Part of a small language model's weights: 416M tokens, 6353 steps.
MLP neurons of a small language model. Each row is named by its layer, matrix (up: input weights) and neuron, and shows model dimensions 0-255. Each number is 500 + 50 x the weight over its row's rms, rounded and kept within 0 to 999. Numbers have three digits each.
After each neuron's rows, "fires on" lists the tokens most often at its 100 highest values on Wikipedia text that the model never trained on.

L6.up296:464490485552518469481462541536553533516365620475470508555571583568403508450482459387471427529443427550506491505528499458512513516530494494517525539589526498467486449508487494431503510576464606476539470561507573464448553442493493545399528403421565505522576460573476442487606474443545503474483450456565564541611502489515556465425483567489471543484439428478608569484500473480484518603544502524441420546529442515416522456547512533592564505467510561463534571588512563525540503449564560547452478552532448463463529470512461497575510437566554519535514383477620547549574573513536484508588478544519537462513519477508460547478545505557505406562509456499514443467490394472408530439430508446502521442469518494408489554571469491480526577467495491374412544553461455515493481535546441
fires on: ".", ".\n\n", " |", " |\n\n", ".\"\n\n", ","

L7.up667:481484464532499385536583533557575614431561525453437430526483510518420629541518520489484500472543518521518507491437510447611483524521434561499501555505484511470591491496477456493493506486484636403440563464492450468572618488630423485486427473547524448449483536449485486436612547442474488418449471623466571529566445514487520505480560602552432549518495475423549534482540510494475463548469449528528487510454502488526514490520485625467474503453501560526460403496541465490430437472520471465501414554472539476436508526512476512496507488515446528442584549468479516494490570491539467510546514622488535466449557505490514429488454394488433547498568472468582504566465555384491474445469519508520530606381469515484493498511435561549612493545459454485407548516472495451390461587513459
fires on: " m", "g", "-", "ew", "ro"

L7.up634:466535539567489440459467536526458505548479535501516494513544530539494463477467522474537503580504534469561445457515536508459454496541513581513577488463480510446489515477460550571574485628408481416524351440519391444593568506530526495401444473479464484549563534536589515483492516508362485575378454474457486509496496511428587491475545533488466532445409498610541469575467469518405539465490413504567536535416475429489367455525488459542529458470458546506482477541525523480428506542516533465477467504425592480464510535447518469494510560522446432542526545509515606457472471577457491559446563540399447435554537592499442515537511566432495492498490452424503492516422500542487492611372474468465579553590472505483497432627478496566431563482474579444485488536558556517529486565478544
fires on: " ", " to", " in", ":", " across", "0"

L7.up117:465534516509494492557533482547561461454517557472535527508570474520548499389462530486418474504401517445520496525410548469490565517476442562462492487495508473599489511415515501507536485544556526556526395471534503511436542446578438556501480526375566517545483562497511404495565509539339582498526482578572443498489506455516483472537471548442445551364421444575447499544537513498473484472499398455453523451617551553500384560531563524580481497400478503554379565429441482444452499513478502564493475441537550555602574496511484504445478418493467453547475527456427460522562500520508424416474474562492479516432507504390464531563587586538521479506576514657487444510463454485483528506498471523521516580488420550462526500528435548519584498516478452523527514539488495576471437561543447
fires on: "l", " R", " Bl", "6", "ll", " I"

L9.up941:512557553496467556416439555501478541508520472429520512504561520500507498479439429539481552546528540502493528470411538544496465494469526536526429496529587536456469592478483493534488483514524476591529539525482500444375542553503553536475456515541426588391510499531505455427508443490483504444499439493428504544583458524476438432513476617436575473477483561500525503431529518451439545561449443412463474446578513534535523455477476494577537469505444333525431495518513512474466601523551455499515503406489561538463511492393476490655602485510414495572588530466598554635443503574493433498547487522497459560524497499522486538433552441519594479542476397569475534478493493433438601581409510443546490539533394510542608493467573446491553449509520516456451475553463492476488552574489461
fires on: "ot", " col", "0", "C", "ft"

L6.up840:430571506510612463497510589537421464492503429409566472546525464413413553512490522488397531548522461558527526537541455518445522467458492485560549509488526560445403505468467516491474588472494506509583450578486486459470441453470443396460529407579553570467481492432433498452489557539530545465432572546429570527461432449449569493496472464493427528493503464487459512483461582483510583501534448610446508608514464528476468482459536550432512569506470562546515448533564474491390540447515446447553514497575489420524437561488601499478536457637452567416518556514496490454490478584496536505521477638525514384459573419498462425567488548359551542593546430528492468527501457486476431513446505472437492535440478471501454570473492564515440517503556489498445513574487519578546463529527499
fires on: "ent", " st", "ar", "am", "j", "st"

L8.up740:498460434540548447542550464532388538488538598473439472499414500466455511411488498488367549465546508552480459488461474487445495513523476535413625528528519563524598493430489513449486526481453602425498537490491584481469564442468427476535555498426421535475502394516492479474562511536429380502521530520518563517522602490475412535539453514521528507456450482461544508508480513562583544588534408535544417510527433492447500508464517532511476555484575508419460592564461429672476539367545593467481414529480496519490425493545486506501517448557533505436496475458512554481522435503474527536498541461474458446490563501536469558597461582464491506477538415585520460512419484598470382501559528551467449514414534554495546428458481540487460580550516567506432472566546457533499522550461463
fires on: " with", "–", " of", " ", " ra", "on"

L6.up989:381584489463487505442551481497440497510460637458464586465466559481472532412407534487443523454494531612570586557391482449514570471524522448457484465626496418500428571465407550493480514489461498600542431543487423415507512514574465504440513496499496525514599545475518475480623507486562504563522411511559500568507446470492567540498489406539501506496467483534553549489535426545499501508518504488504491520513494402373536482416561525512471556566443445480374523528486612461547478493490471471553454425527462426543448518523492531535602385488490482453502485438502566542506528583594505519470535537441458426474421515548543502557523474427568499540576452449550460463428454425493486432445470452516527543515462536439549549489455512466473504506441482425444565498517525505383465483504451
fires on: ",", "5", " where", "3"

L9.up413:312563343558440487578576582565493484502531546487445531558503587463480496495518446497517488491456432464387572354491528487479414510579418519510537522483504558472472474469439549516533537544452490444568516499447430586472606520475496493474476513458519505424546482491417418527494481523469462496382521501504533549555516523476441552470544518496466488493476528527608504474521504399482466610471348514660484508510451475465493459520465522535530491489433623513524558574520510495504498495520530512484439409512578519538519472479459463470526503522586519502532425436440550551480499520554438505575483558489543443497425512413530572581561536488450442586551501489448484536525480433443506527435562465491445497496511571520525497608479525543478493436463448449410471457541527472494497531498424
fires on: "===", ":", "):", "=", " –"

L8.up909:398540511531546447461436483476411571471485515456536518492494533489495541385518504442498444427482463475453471567504532441477421510446475506486427543469514433468474545498505609436558460463475495513486479423457506465484635488470493549475503443448497507627471557472536509487518520452422546500536539477503468494519503546515461584488508510536516514490465481516517537536617526479571500412602471483508427552508489395458451422474520595436541611534509555495530614542445491547536552415512592507491500578529546451436499493417556521511564440440502484490492542558476566544470570651531526492546512485437509395613523469538573449568461468581503469424467516576491410529503469424480472449484441423417388536462550607460481525594505579566513524491523556466465541556523484564503455530612493
fires on: " ", "d", "b"

L8.up663:500453476501471486565458538521538565483424592466495498565533563549349539377475473465490469507429494499512526498507472381519448553487490465559539545576557467428478446481428491417560508550502579457558459569415500401435498408496499546467511434466571506579561559509489452515650503423459463468457522516486559546584511513489532484427489606517496553513437481472527509483456461519470449578474540529405398556485499487382527522550553572531497471493442496530523534568510533593531465533534502512442408524544533444554482485485492506587520445629535502511506435470529607553601513549531482393545497558537535428586482473502392578522525415506506426565516476499502440482496463481491555533466477491545492473410528485412514538568435537563580482453481507438429532516467503441541493535511434
fires on: ",", ".\n\n", " |", ".", " E"

L8.up237:530447495445521559449414522548436564534461477512538532500474514486507466374485438520542489522508582492536505489433441519481454535460516430563418499436516524500462517623413541507536573434591440554610452520494478420462501509532533519498474447602505578463448494554558474449597560489477531481452522454466492569570445520478505477490579522521422562568554462480538524516450427489508375510545459507468377489519491531440472553487549573526409437499409417471432477541555521459477592540548542389567514469607417472509479525500513459522474522499542454551577509395551506607501504503498545494549516534492490476528421400461541505462539437530598466491486421585531559380517471451464485575484523512451541500526506503477474431496505491497558512509478545426484536620368501429402483527484559
fires on: " they", ".", " which", " and", "s"

L8.up331:515503533466499452532465482486445580512472540493551487526511481539445479482405513418441581509426457462523517482552534550562406465473488561571550432562523403583401499433469535453628528506476494511529516435529598464434489483520546463422314506521485528447531480585493462491507511551434545496516504530394497506431434423498525429623481466461378627516489456524442505513543502537488488459524434561500482453466488494480540520431499597489486524513516532531395506517505449485501549506503624402478496541472547441512591502482510465592466519495556545505501458422523399485421544399505474385600554476437417531548478474515483544470565568449529609527494454570551522419422457577506515474480467549535489518580463504506550500467524551442548513444499514468432501569484490478504469564483443
fires on: " of", "ing", " and", "s", " He", "aking"

L7.up356:424564514450518487457529505545481536516534569470466488559564563501545499411434399528415447501393554519550522520413447521559607461534423516520436583561525472470487662480507536494546495504582516504509452547408455504481530458545492494427558448479483572413451550535461490455550616396462530468463507509490465581538496524457537451520495520583460536525432453517565574518527455491483511460548484533528522551607555491498547483442499542484466497469581478488411509554533511494479491473533507468453480414559538499568594452516464486495465428541522442490529481472526631583548529521473593474516497543548487454451485421512506510534508550445544458520509420607535417489487415490490489451456569431424570499514431520466420594393484481435580540566530485451503569540511538481409474583620428
fires on: " that", ",", "."

L3.up65:457544417479560398466476535593492516538476530448459445543576542522468539516506423505491531557448492527486494527464504415506494392518418482519468570560505460496469570448550518422599503553523496461560437575486476529444469475562492427440425462478512594475540498559557480458556520488523588383478513547418521697557512520453563445558482556570481536432515442543500559496562538477484509546543536478503480547578471473464528438468474620449481510433551540491475510540603501500511468473517451530510441480496497445492590568496462509530496384510524401472548512481551519557522516444492581499543543535513425482530482362462444461514524565450566529568470491584544461511455456535359494519500442433485488515448432555456524528442448603456522515512513536391456497529511540413426492574585461
fires on: "o", "\n\n", ")\n\n", " and", " Co"

L8.up359:582472520495529414457552607572440519436478587556438453490561528515470533503489506471401503480452416468469611458462518535585574484506492509462483529516540427477519529456456483505500552542529471402489525523508371533571487470548566479482493447444440507466509512353510532466481538531488527490455567448466545561485542509459506442472532571543487479477405469505532498483452479526447528496485429464520568560527503515503465594519539467509457561449533542541479439379588461453525493571468420470539523500413458422400477570549420564552502424464393544492537561515484588470528576574471517597501491472504460494568508452483459383410475411473376490561447573589632531552532510561506503547558492443558552529400509462464427609480513549533473462506548479459548537463433507499497495483535477
fires on: " served", " res", " as", " serv", " played", "man"

L7.up248:441522482571459577556389511476481490612503497598475484489489447410537500530374468558484481468533530499517545458534489452654461501476560510566423521483593462446470492557488579483500533502516463552503498461414536464486405447586531418427462512462495566568507519481535487502485508462461473641427454518474566575549499395493527474547516511528501530577410420540378539481447441490567472458581508486560539490485562571410414447527566528472464528504429476522445497553530477470504608484431499451524369533453471422472587501506544450460532502425568462481516452440482473587480464558539428485554608548492523444553507442533554503490542472587455525531470447584552484553454487462508495525455561498480511524563469603503574514532506472444457510501564487379517549535528550500423476504502491
fires on: "s", " and", "i", "ay", " sk", " t"

L6.up414:530467490494570475505485467583331497397522524468490476493540584472498488510601482500509455572437515475377501460492495535505519449506463509488600484468476470366510537474535473396548498467504500426432542488509546585421520430483570422409571481507525557508529482554427430478455486530496509459435543443440521525501551555544563482488497501498475484383467463482562485524530498531425583578588481545493532470530516498491518386493455577480493528515513551581501500500474479547516553515596575576463508408557519466441555479465507495468431546475498470537516525501419510507461573462562530528580444598502461521427455437501488543433524611484516532500448508555530530456528543599401530416500536415457577507538521516572474550527575558490568460472533451401460499534427463611491484588625566
fires on: "A", "er", "e", "en", "t"

L7.up848:455566448483528471488533524539488455536489476569446529533538541473403550480487539420516462477477626522470485419490398495475354580506539559566502410478495436425422550482510518506627494545430523393528492526481493483499463489493545473463510484525489534548494481576491490493464604576475537568399408554481453545557479565517619490476346579469448514492439459481557519488560521482457471446507450519551480523500464509459499520499583538534476495462496539547558412460480488454432452570529526442488473450522540546541480494436432494563500429471492495510581556484452494529544516464476574535580535542437611486484443534425489484563571499409544400511560540468548505579477451482472441568480515521458520512446451536519433534664449631476493538496491522357528549441493533454515458486534555
fires on: " |", ":", " Sch", "H", " with", " to"

L7.up839:539583624469463479495495457485494510498487568501470488611482562560457602535378475549416514414466482499511475567547426496537451433463485466513448564511476603568526554497547499416574538498481529468528490534470475416499600442521472588510459504487494459440598466510458524454499542377596533479481489589497462557488477562498489406515491508550476381592485549590559537568556568413399527470496555497388468571486373559516527425500419480572475433564422510528461494577412549485456549519433515543509471497466565555549456511527517536495590516393509409438539483574463523486487486435544537462517569491489532549525511426506469512524471558472528543520436476529474513429447563536419515567516452438427528602545538540478517520506539473517558530453438504459536456500442535504515503425491473
fires on: " |", "p", " count", "h", "ab", "b"

L3.up682:560514454562468555511430506515440469464512505459508525531526485503429506570495479475455478531547512441492395486458476406479478522448356553576513513506464490571424530446481499454481525585471578388529583559438507439517496495546391575453542467516456517559603502490440475538554479457461556504423566484468552525542471418510422477481516588468506594405421494662529497483493493417479527490522479452570566552456480460520544430484435509531551580450478417433551447483533469554487496480449434559415450427459549529502504524442436533500459592518530442446474536511465549547494504536454454505576516503509517492568533505483437543473388494436502500481433497530613511571532456514469520560488344482488536466469568487521489448449527570529450530475616571500561553542468491417595443596528509
fires on: "202", "ral", " (", "ient", "emorial", " stand"

L9.up1021:404437452497436467566489491524503518459483595527440520530519588554393511503451549491513563504524386535509582523468540418510492490499568527489523485568536504460560539399436539517451602466476517420532460580554482410489533485426452578488519453451567478446598467465533438528557578580553480473562519550376564450566524487521463598543439576453516516494473570552574537565473494555476517520485386517548469479460445543419552464571430484548491514385526508439556557514481544497566502474440558472506459402519531448453399467553461485539522438582499526467465447478560562497592539551505425474545517524406521518547581555506532515545574489432538483516544526524491409445459520513521492421455504483566500471537492519522527537563463469445539493521433571387387535521492553492529505525483379
fires on: ",", ".", " with", " |", " by"

L7.up653:473481489415483473499503522549484515603535490444535490529457503540489497488481365496544484497459480522388550621484409516519366480498520453520476503498552530659520585529507511461603520518473536447457495475524552511534467463459618489481424577499501458488502459567418448466514535483428522434445517524459500547464473497425509551505519434499523415489551426515477589453556460518544547530494569477494575453507455514475531407465486522564478465569503510548451604498485600504456521500461533567547492521563549575549427535479520481498523473535502521406571493491506378469490495445542567517464517500495462459536513407447433503480480535589472423488452482531532462401425602634444563493539464428541536563575494468554555443449516533480531462483490588438608603421432461504425426586509500
fires on: " |", "p", "it", "m"

L8.up985:483511472559466391543498574469516519492523461548472384513512509519501506536528518482457488500493476523446513488495542511555447468451486452454589472469498442541505502462523500515573510549499537415461490607454429540467554436454533440488520428509475563496502480451461489374443558367512475517474513499406525469528508565439466503504482524503511530449427511555497534544572558533514515579487427473451469556564528341384503588535501502472537495445464549559564455534521525534640421494399536462518478438571491466449532514483467433541571545457538474526481483518479455471490521507516478535534587447336533482595551464525501520520532374485517437581585522479563450599419499442404527593528525543539461510473432546461527483427394495516564545491601378549512518434486495504478436503576567
fires on: "if", "or", " such", " born", " v", "er"

L7.up753:454517485500569422414482591513443466547531563518396436529530430479436490533406469545518415494465550483513556471547473544538575446507482515498530548526514479470549529446508574468544487529618468555482540536511514463536484485576439489526527562473566565482516479479520575455512647570380496415472495543542535555615567414377458435553529460439431355443475454415524552435509509497522524453558468531579485467502497523502533462517483523473535540532516421497454532515484512524567504505552516547559481454585520454471492495472458531432504487512437482545520424461457537515505471485560477492557483611477548354421537433505558511515433535552398543603452533553541515474438474524504418630440428485492418515522376537502475487461520488498485504423534401503455473460525550476470434524568503
fires on: "y", "le", "s", "ld"

L6.up465:483460453523584425474514600598488463403538519426429438567474473526553427549525532463399528495442528417447456470475508443525534425587443497434440455581478523519546468565507491409566553576517523467488450548481450536453424463605454526426424428504500530481576471497453446494446519488500591530527462520439518463434581486434579450479496571620500578451414457481567464404512564505512544552531453541576583552658495549432478523614408575546503556456551497486526540426512468515442455509618474534475467439536499550526472495484507551537526533494505506554518488484411475453483456517588609495506507468453520542548533537427519478596460523401462480522499591553474528525544576538462514445498458503474484479532517517533553538512502579467546420504500509558496504484479457478509468451560417
fires on: " |", " served", " as", "'s", "ig", " received"

L9.up816:488495472521452516451594551524473554493506524466461582495472636498409609448432501537489473484469477590497525497500434443520456500517502488473588462520483487469450486404435570467579548503469555425589454506500475489443528532519482462475575418463549429516581504468449504489567533504513491533420417441509501525600510555533469559465465544430506532425434483480607498581472551526456435550508470502542480595485425481419627447516516550600509484407541567490488400611516562493510424453509623480445525519493522481463453458463485506568467450501457489502500429476577597570536583594621470490566466497483556519548538585502479535529508496420495483527621494501525396525497444473431522536399538492517499458509469611456528542568509490551504539468505536344459518508489531484507508499502510
fires on: ".", " |", "=", ":", ".\""

L7.up834:500589485538521496511423439556481521577566463528443441564549523490439540449409400504460495554451500493553473404508370513456462495510554541534527620627504465523525498471556560435554497520476482477576467477484470477465428486572431480430425463488466547476549441562474422569462545505501473523515584524461557501525478516464550515490536589482567524435433412532563495534516574466396463445479512570546521416447480523457567433508466538490485541464448505473422492610465551523552459445483526482520471496480522573537482541541462401523504387527453508532537509444547625472557515563627468501595554478501507413529478549458514498496503619478531575419535315505455427479393522454469397498534502459525459481449469503554529567485505539513467511544457541468444487556423512497490506529529486
fires on: "r", " to", " of", " by", " with"

L9.up259:445454431388436420565589523475556530521542528443392409578466494499415514385493511440464456537503470448428479534496403534465425468497491382439439507511577431497540519524511585508534478449524509560506522535523443479397594574560484462498450408464512541517533594473508574543502574429508460469504494511504581475486522494611515573545499440513511448475443480561537539478563533567490475514539506495512503473599494455530601517412471527468441548438526509509437570586496482612517458579520452489483484562534552460527409472506468460638414456601524560491428528542539426481603535546537527523503536529474562564434453469413467540503466511515471490517524525487468518518506447524501448488470419495573444541517465480390508542459450535475624541545527630512487500451473464481450525475498528
fires on: ",", " It", " it", "s"

L3.up287:480543433473546471481525504482447533558482565518412528520456495448487450403425421518472459514498438442433534459424521486445479497424559430447505491558569488414495624523539592515591490440527457530552496560448495440430490488582487472487420398475449562432611531593475462498474610467519552424505443468498524558589564539554476492487493462562496532499461414460466546555488512511456522483507522480512502470606512484451568488438508545500419533519497601433439532527505589533548538526559563518564434544494461418530486611476540519496460392538450379428566424434511503598562488481491483500529593512516545451538489385428438440531537458470540487515475470490506427473507457439387497558487530474530446538533478523431586577459449521452495454587532471434472556573486515510534473568551479
fires on: ",", " It", " His", " that", " The", " These"

L3.up672:515457466456491433588530557541551539519540557433552493497522517525415557444403410504511560527503460546463435499473463505444436473529454501459516486588436519550539502596453519546486494451502530500544460564455422550468561457526473505522553417503434481466444578498541399416586508443449531510561450543509535615624527538485590520543415569523513484508477522473471525450538620480563519567558416538507435527529492422440501533481534490500456477477485415522540552487524517516538472469495579499410479518472440566467518522455430498480543468527518387427507442446633546497551556513541524384559586473428468430518562403447543420586542480509569494497521520497496491480472484563480451422489512469508454561468567458500547437505450530425518458500461445413412619531394472450494529549521398
fires on: "n", ",", "c", "end", ";"

L9.up129:483553509592546473527489466442524544432545557458500551401421526563485450511532401503516500457534489465479480518457420461361558413543462574519443505441382530435535556517536577480517551528535542500430505486430450479522565482537484565555397440491432499479473449507544518567526542487425465458498514525509462553509478564456552531418475581436441539387450450460469468486572524439588493502548468616513476494494519571439516519417505523513560517536574471550480482500559519545552415460493485573505446413565564543543456572552426454454503499457500518510553554457418555543478452532433468512611531508461511508471362476492562559483562566560487560542555440568452459520467520440480482480461497561527558555523365454406428494500530496399505466526514467388466509622498525494462453508475481
fires on: "m", " M", " ", "i", "r", " bl"

L9.up478:412482544510505559487494452559402493464505564495490460483547487406381520514514483470442496519492429445412491521512476597531497431472482566467562546532526570473490487475410537532509448553469523457505432497464505519518485483550586472557391450530486542528613458521509540520482498424573509469526502468427521543540540533531511551462500478481454645417399492503527466506553530535419421575559473565485489486494512482485463350491425496430501566403426471450481618514560558453528602429472444495564422497541549492542465580439435511487499421566459570500512489472552532591523498485586477437565516513485497531477601440441417483442477562573606493477500465478478475556428466413463520551523487556544470439609555504508408491542434509494559528488495443435468560560462475502415504509598462
fires on: " J", " l", " Ch", " Y", " G", " D"

L6.up75:495540514525506470545397517525494428442475494459534496465509458503398478459467505566441552547502417442383417521508532504498488428507437604487500530510558564429445508435452516622513529605517437416468525515466565540468472417524462450527553496476452488545487491460468565422511532528451493480507582550389600506516478493515497478529519588435464521482427439517565521472512518578528452577509501475555621547489500473477545494575513493410480476532511421626421522462547559506550544479567470460556452485502515439452615518410446454557502494510535543568516500517573507517477531592573529477584478534459435431517535421534463461471541528448468592497607533499549517587411439471378517473462551533484476551478437479447463579420434595535533454554526527501451477477495370506535445549548506
fires on: "er", "d", "os", "s", "ro", "ely"

L9.up140:488530477450510476522428642476515417502562531532502495474543407558510488474503420476528500530523468435511484510470446526513506545559448607489468573430491545457443548592589513467516473485508527495502385463408376482513525498625469512538428540476507512446549506564491442527471542413462572447497459437412538545489486539505531568534497533458478552536471426462540459383512471499474509496498533526474513482523387540433499454531485538531596544540503497485418539507550476476516472459551625588464439490457539503571496528461431471447632437546488499475499545533522570544447560509586550544519519522465501434481500439374440509452472545424419525511533483552486512429456501465483457412483491548579546498450380466422560507627446586540497500543390502436546456521539457582468424581519505
fires on: " tr", "r", "e", "i", " him"

L7.up819:495493463527488372479523515480547485488529484400442494514562461539510531499408432409524570456526532524518517514536366490517421503539476483502455538505477498440568489425529622474552451476575575396444474514455529545560555482524572500465449486499513476408547517522531421516499584528466553478452477472522454525513480555495599470513510498503432424602440437463440515510467466444433515575450473523567490498524486468484434554596373530478456547509554544612452525503470447489503436556501576487425460508615595530564515487433493422547553492487462479425545420488494543525540476487574570545594487468498468548545444513495497518621528505437455506504551467599504520500554527554456470517526474390542564577499439575456503461617527565467430466453476568473497537517425437583474528597422459
fires on: "un", "ment", "ating", "m", "ate", "p"

L8.up676:476540467449425485487502556559447455558477545472489465515479538511453411462404527515538473421476521454501539551514500443546410518536518485449505529526546457449483627526521452482495469511553506465450487523472441479448441442513572469568517537494504518534535543526456542540524476426520578446466538498479517501535531525472498545533528526578497464437528542515518482517517534485481536441574538503412394553455509448512451459431550474402395503492453481545525467560533443517401542406505511488512485522523527347438464543457506514517496454475612433418530506616567502426491546420468478452542535529439595408599455363549559571621508390501485530468417476504419478453474476568506432557531566385515412452447552460487500528497373528543496450537603486524451571498442496559513603552551523
fires on: "D", "b", " Th", "d", " that", " O"

L8.up355:480546594461515408470588528561473565494525493536448442431517500585535553440469542462499561527527523552428464440478507442484453493577443493457535505570459559582505538405462472514536436506522417465488525626501481431467521456504472408479458570602527518454554556520524456542492434495499492493429525540420459509412558421504460507535489472512443546445469442559607433597521550504525570584478388530554546467525459458473574413523509437540564601448498542573517515512491502484532440548600510479554533501483478439572559466486406447606521417366483399559447455474566528507553539471505536476507474507517527539550513506468546585553499552489591454456495518496461502437478412508501436496452453477399474491578460449479547549492545552536569619527495463460442427568500453551485452541476457
fires on: "ing", "os", "s", "us", "H", "um"

L3.up71:478495534453528421477529484544484519463452528516448537541496571517492566380511490520468513519407479507520529585438432388517507381576457544462438582565560481465502555494534540428548521580532579551498445516477487538419546467524409480488439463482451641501500516564534403464591538441488526443480416597417560579570526567393518486536405538498387517459457441465534566505555515514470435485530459459456477498499412429422561500501496549453462456483540584480513559507541538498503506490509520498415501521501473519489587576507423480500505448448465422488582492494491551549481521489549536451550555515512446513545466422479430439523507549552572466517507440596588507541460455523432425499486445378467568510507458519420504507515496533418545440523490498376423566506460586477503515602533513
fires on: ",", "."

L6.up596:534551483507509487520494489564451563481500474535517567485529558538597577522490510527577482527495510442504499456548471471429483469537484596540463542474464448416493556471595447391519517546562424481479594511484495529467523487486509405532476477470441499429395509690549472519488511502488561505482530445460508516513478523512506491503477496456486407491451388534515488513545642501485418527567557520520511424542476504375478386427432553471550539429454503533476468480475391499485493503537490513492562542564456493496582545526412515448452496566540450519454597505475503628506544470437516519584473588503442528507432504551481520459472441518485537484454431488647409587573404528435546531485519439434605502503540486505472469452557478412552555522436531452426512561587477463451446504576503
fires on: " or", "ight", "o", " Mar", " and", "ie"

L6.up427:430488465536496501517468496478495592517437532434475490568516585486384519373489484468507492497472429556522512530492471454497491530510501459460544501580541479462407486481447427418460494531493580536570430592525547488394556436535461540461545453452533489472572498540471441530594476391496501509495480476503564560625478527520533509414415504491501500413400488467617493503509485488480538598488487539510464528563416487434572436498538514565503542482540525560444576605521593511578516525588508571465470570560476463505523504522444489475529368523553459428541428482559546540593502560557466495524470581418539415526519475548510578489542491458592511601568485490507449433464459434452485513393538454489470486543460497463499578557463560468541477433431483368456562542449469533489465536525452
fires on: ".", ".\n\n", ".\"", "\"."

L3.up42:541456449544513488562567508546502449549502474522501523543445443494410435432445424597582562626442448479457491482448524466518502416536411508443537462531513544449506537522512551437613515488545528485543417460470490413463522505568435477419506431545504483422576546534560474419507488466492493500494499528529538547590582484544418452510546514519510486471398447563491438503457546528535497393537484532567469511426491537460508545482518584469414563522441468549403572509529508421504603553479581412570560561544465463531443511471491418530479507552467508416548430447574492523519495498476576527541506583499425415528430442496560425581554538514523579512516511564535440471469501518449447580497517458494480405441514562472515498542448561504486422567533492419433528595366470549529572506524455
fires on: " and", ":", ",", "s", "ve", "t"

L8.up974:466501496438492497496477505475554562537406496535416529538487582581612571349488473476486534390463485554531512656413514452529526455530466457611457514556517463459587542495542528483562479517486441529472462512439475528451600460525376534456551461526485486518555581566547502551563635482468543451453448449555545490574574395396577556491487474532446566469488494493510473588426567548538511496615527489487544508455479512397456441487470551553489514508520428448552451492535551485488469507434536535502469479461504537459505500520483556420463529502449443431472489591435557508559456491599544429513515561443463534545539488441409456541515471481488520498424520495590428488521571471496539537491566395529581530429524520474453480522537502484542443422409544465499509543461486563420507472517492
fires on: " to", " on", " January", "ric", " between", " were"

L9.up725:428465522434468528520525484499461541492617472533420484520499485477526583435415502489500522554479554511469509497420490510401464438511510500523466535542450519496492545499484512445500535521561435591540500540486544556428480414413497424423643502544429501471554568421433453451473413482463455502428569507440506542540470489486560430566515466488600534470438409540520451498500418599385390437494440531578527407545463488448567554530513388498445526463433510523505517499530536530607606502483496495526481485562513444469507520450546484452534513578485517446521465449568540450504482495473462566585534522467439397492433448410534509524491525568611531505543432479403489497424554465591538508487555471555453434512479641532446553557482443533569553514452585497417485468495481467464494513557483
fires on: " S", " s", " v", "ens", ";", " al"

L7.up263:402511490419532430411545488483537456463496587473488584432409493529501498467356524523425436473496512555535580497398430500479535458465507473508424481618545433444447514447505589487494525457497491583549484500457395379530495467536510511495404535431515508443541584496540486454578538486562470404460423524551513554468513514546518542485504505654564549518532517463470548479498510520540492491587514457436444529639523444471510548482492596483532494594502481442448503555498606507482443514475527511509465448504475459531469517447477509461547444496512465539527466424557519529514482472497495470575551464474517466497417543512489422586557452539569510514477548433540459504429443431525485404492444409558464587473514545478636442561505466487472535514421513382485483480477581514411499560529422
fires on: " when", "5", "4", "1", ","

L3.up543:565521374503574553506617537530448449470501561391545557457529544586499578554505501546484471413504511456585557554526545450500488466439441522443532490493513402511533536476538478497434523452520623458520540491518396511457447592542502453467491482465517471481532540542473501501485507454453435409472485547521457548519465504474517545432475534583533547515473532450539502570467392474542563513423465466557397563529478427593576443428507549501496527492542488427484478607554423453547537472597470527450487444454530524571470501551429486510552515487490367522512489478541395500478487462534471517451464523522476455430390489497417533460461402514574459572471523595467365474408464493436510508516400566539500476547442552483462569525495533466443440528543468539483487528523493364590513528471504
fires on: " album", "===\n\n", "useum", " world", "==\n\n"

L3.up561:548511461363535416567565446541471503535531595476399504508477515553461524424435479548556582501493431484522527488459457382407472485512579474515553547578536508424494563504494568527494542477547505465494442548424456489471481502603429484534585408520486555519499484528411430485570561442502450500526475463540480573618578493498517500552531450579489507524387462471459552478451495559492447399505477399521511439462485429448550513391503504495408530480502521525519536467556546494539591513596565447550447458517493458448460588536481505585481378556491476441544470454586507561532592556425524498505531562553447426592455450436503439476576459458564424479539537523553458470400487449492475510441540497517474539460489554512507531487489474465479460595520471486503481529503547508467529649524509
fires on: " and", ";", ",", "imes", "s", "us"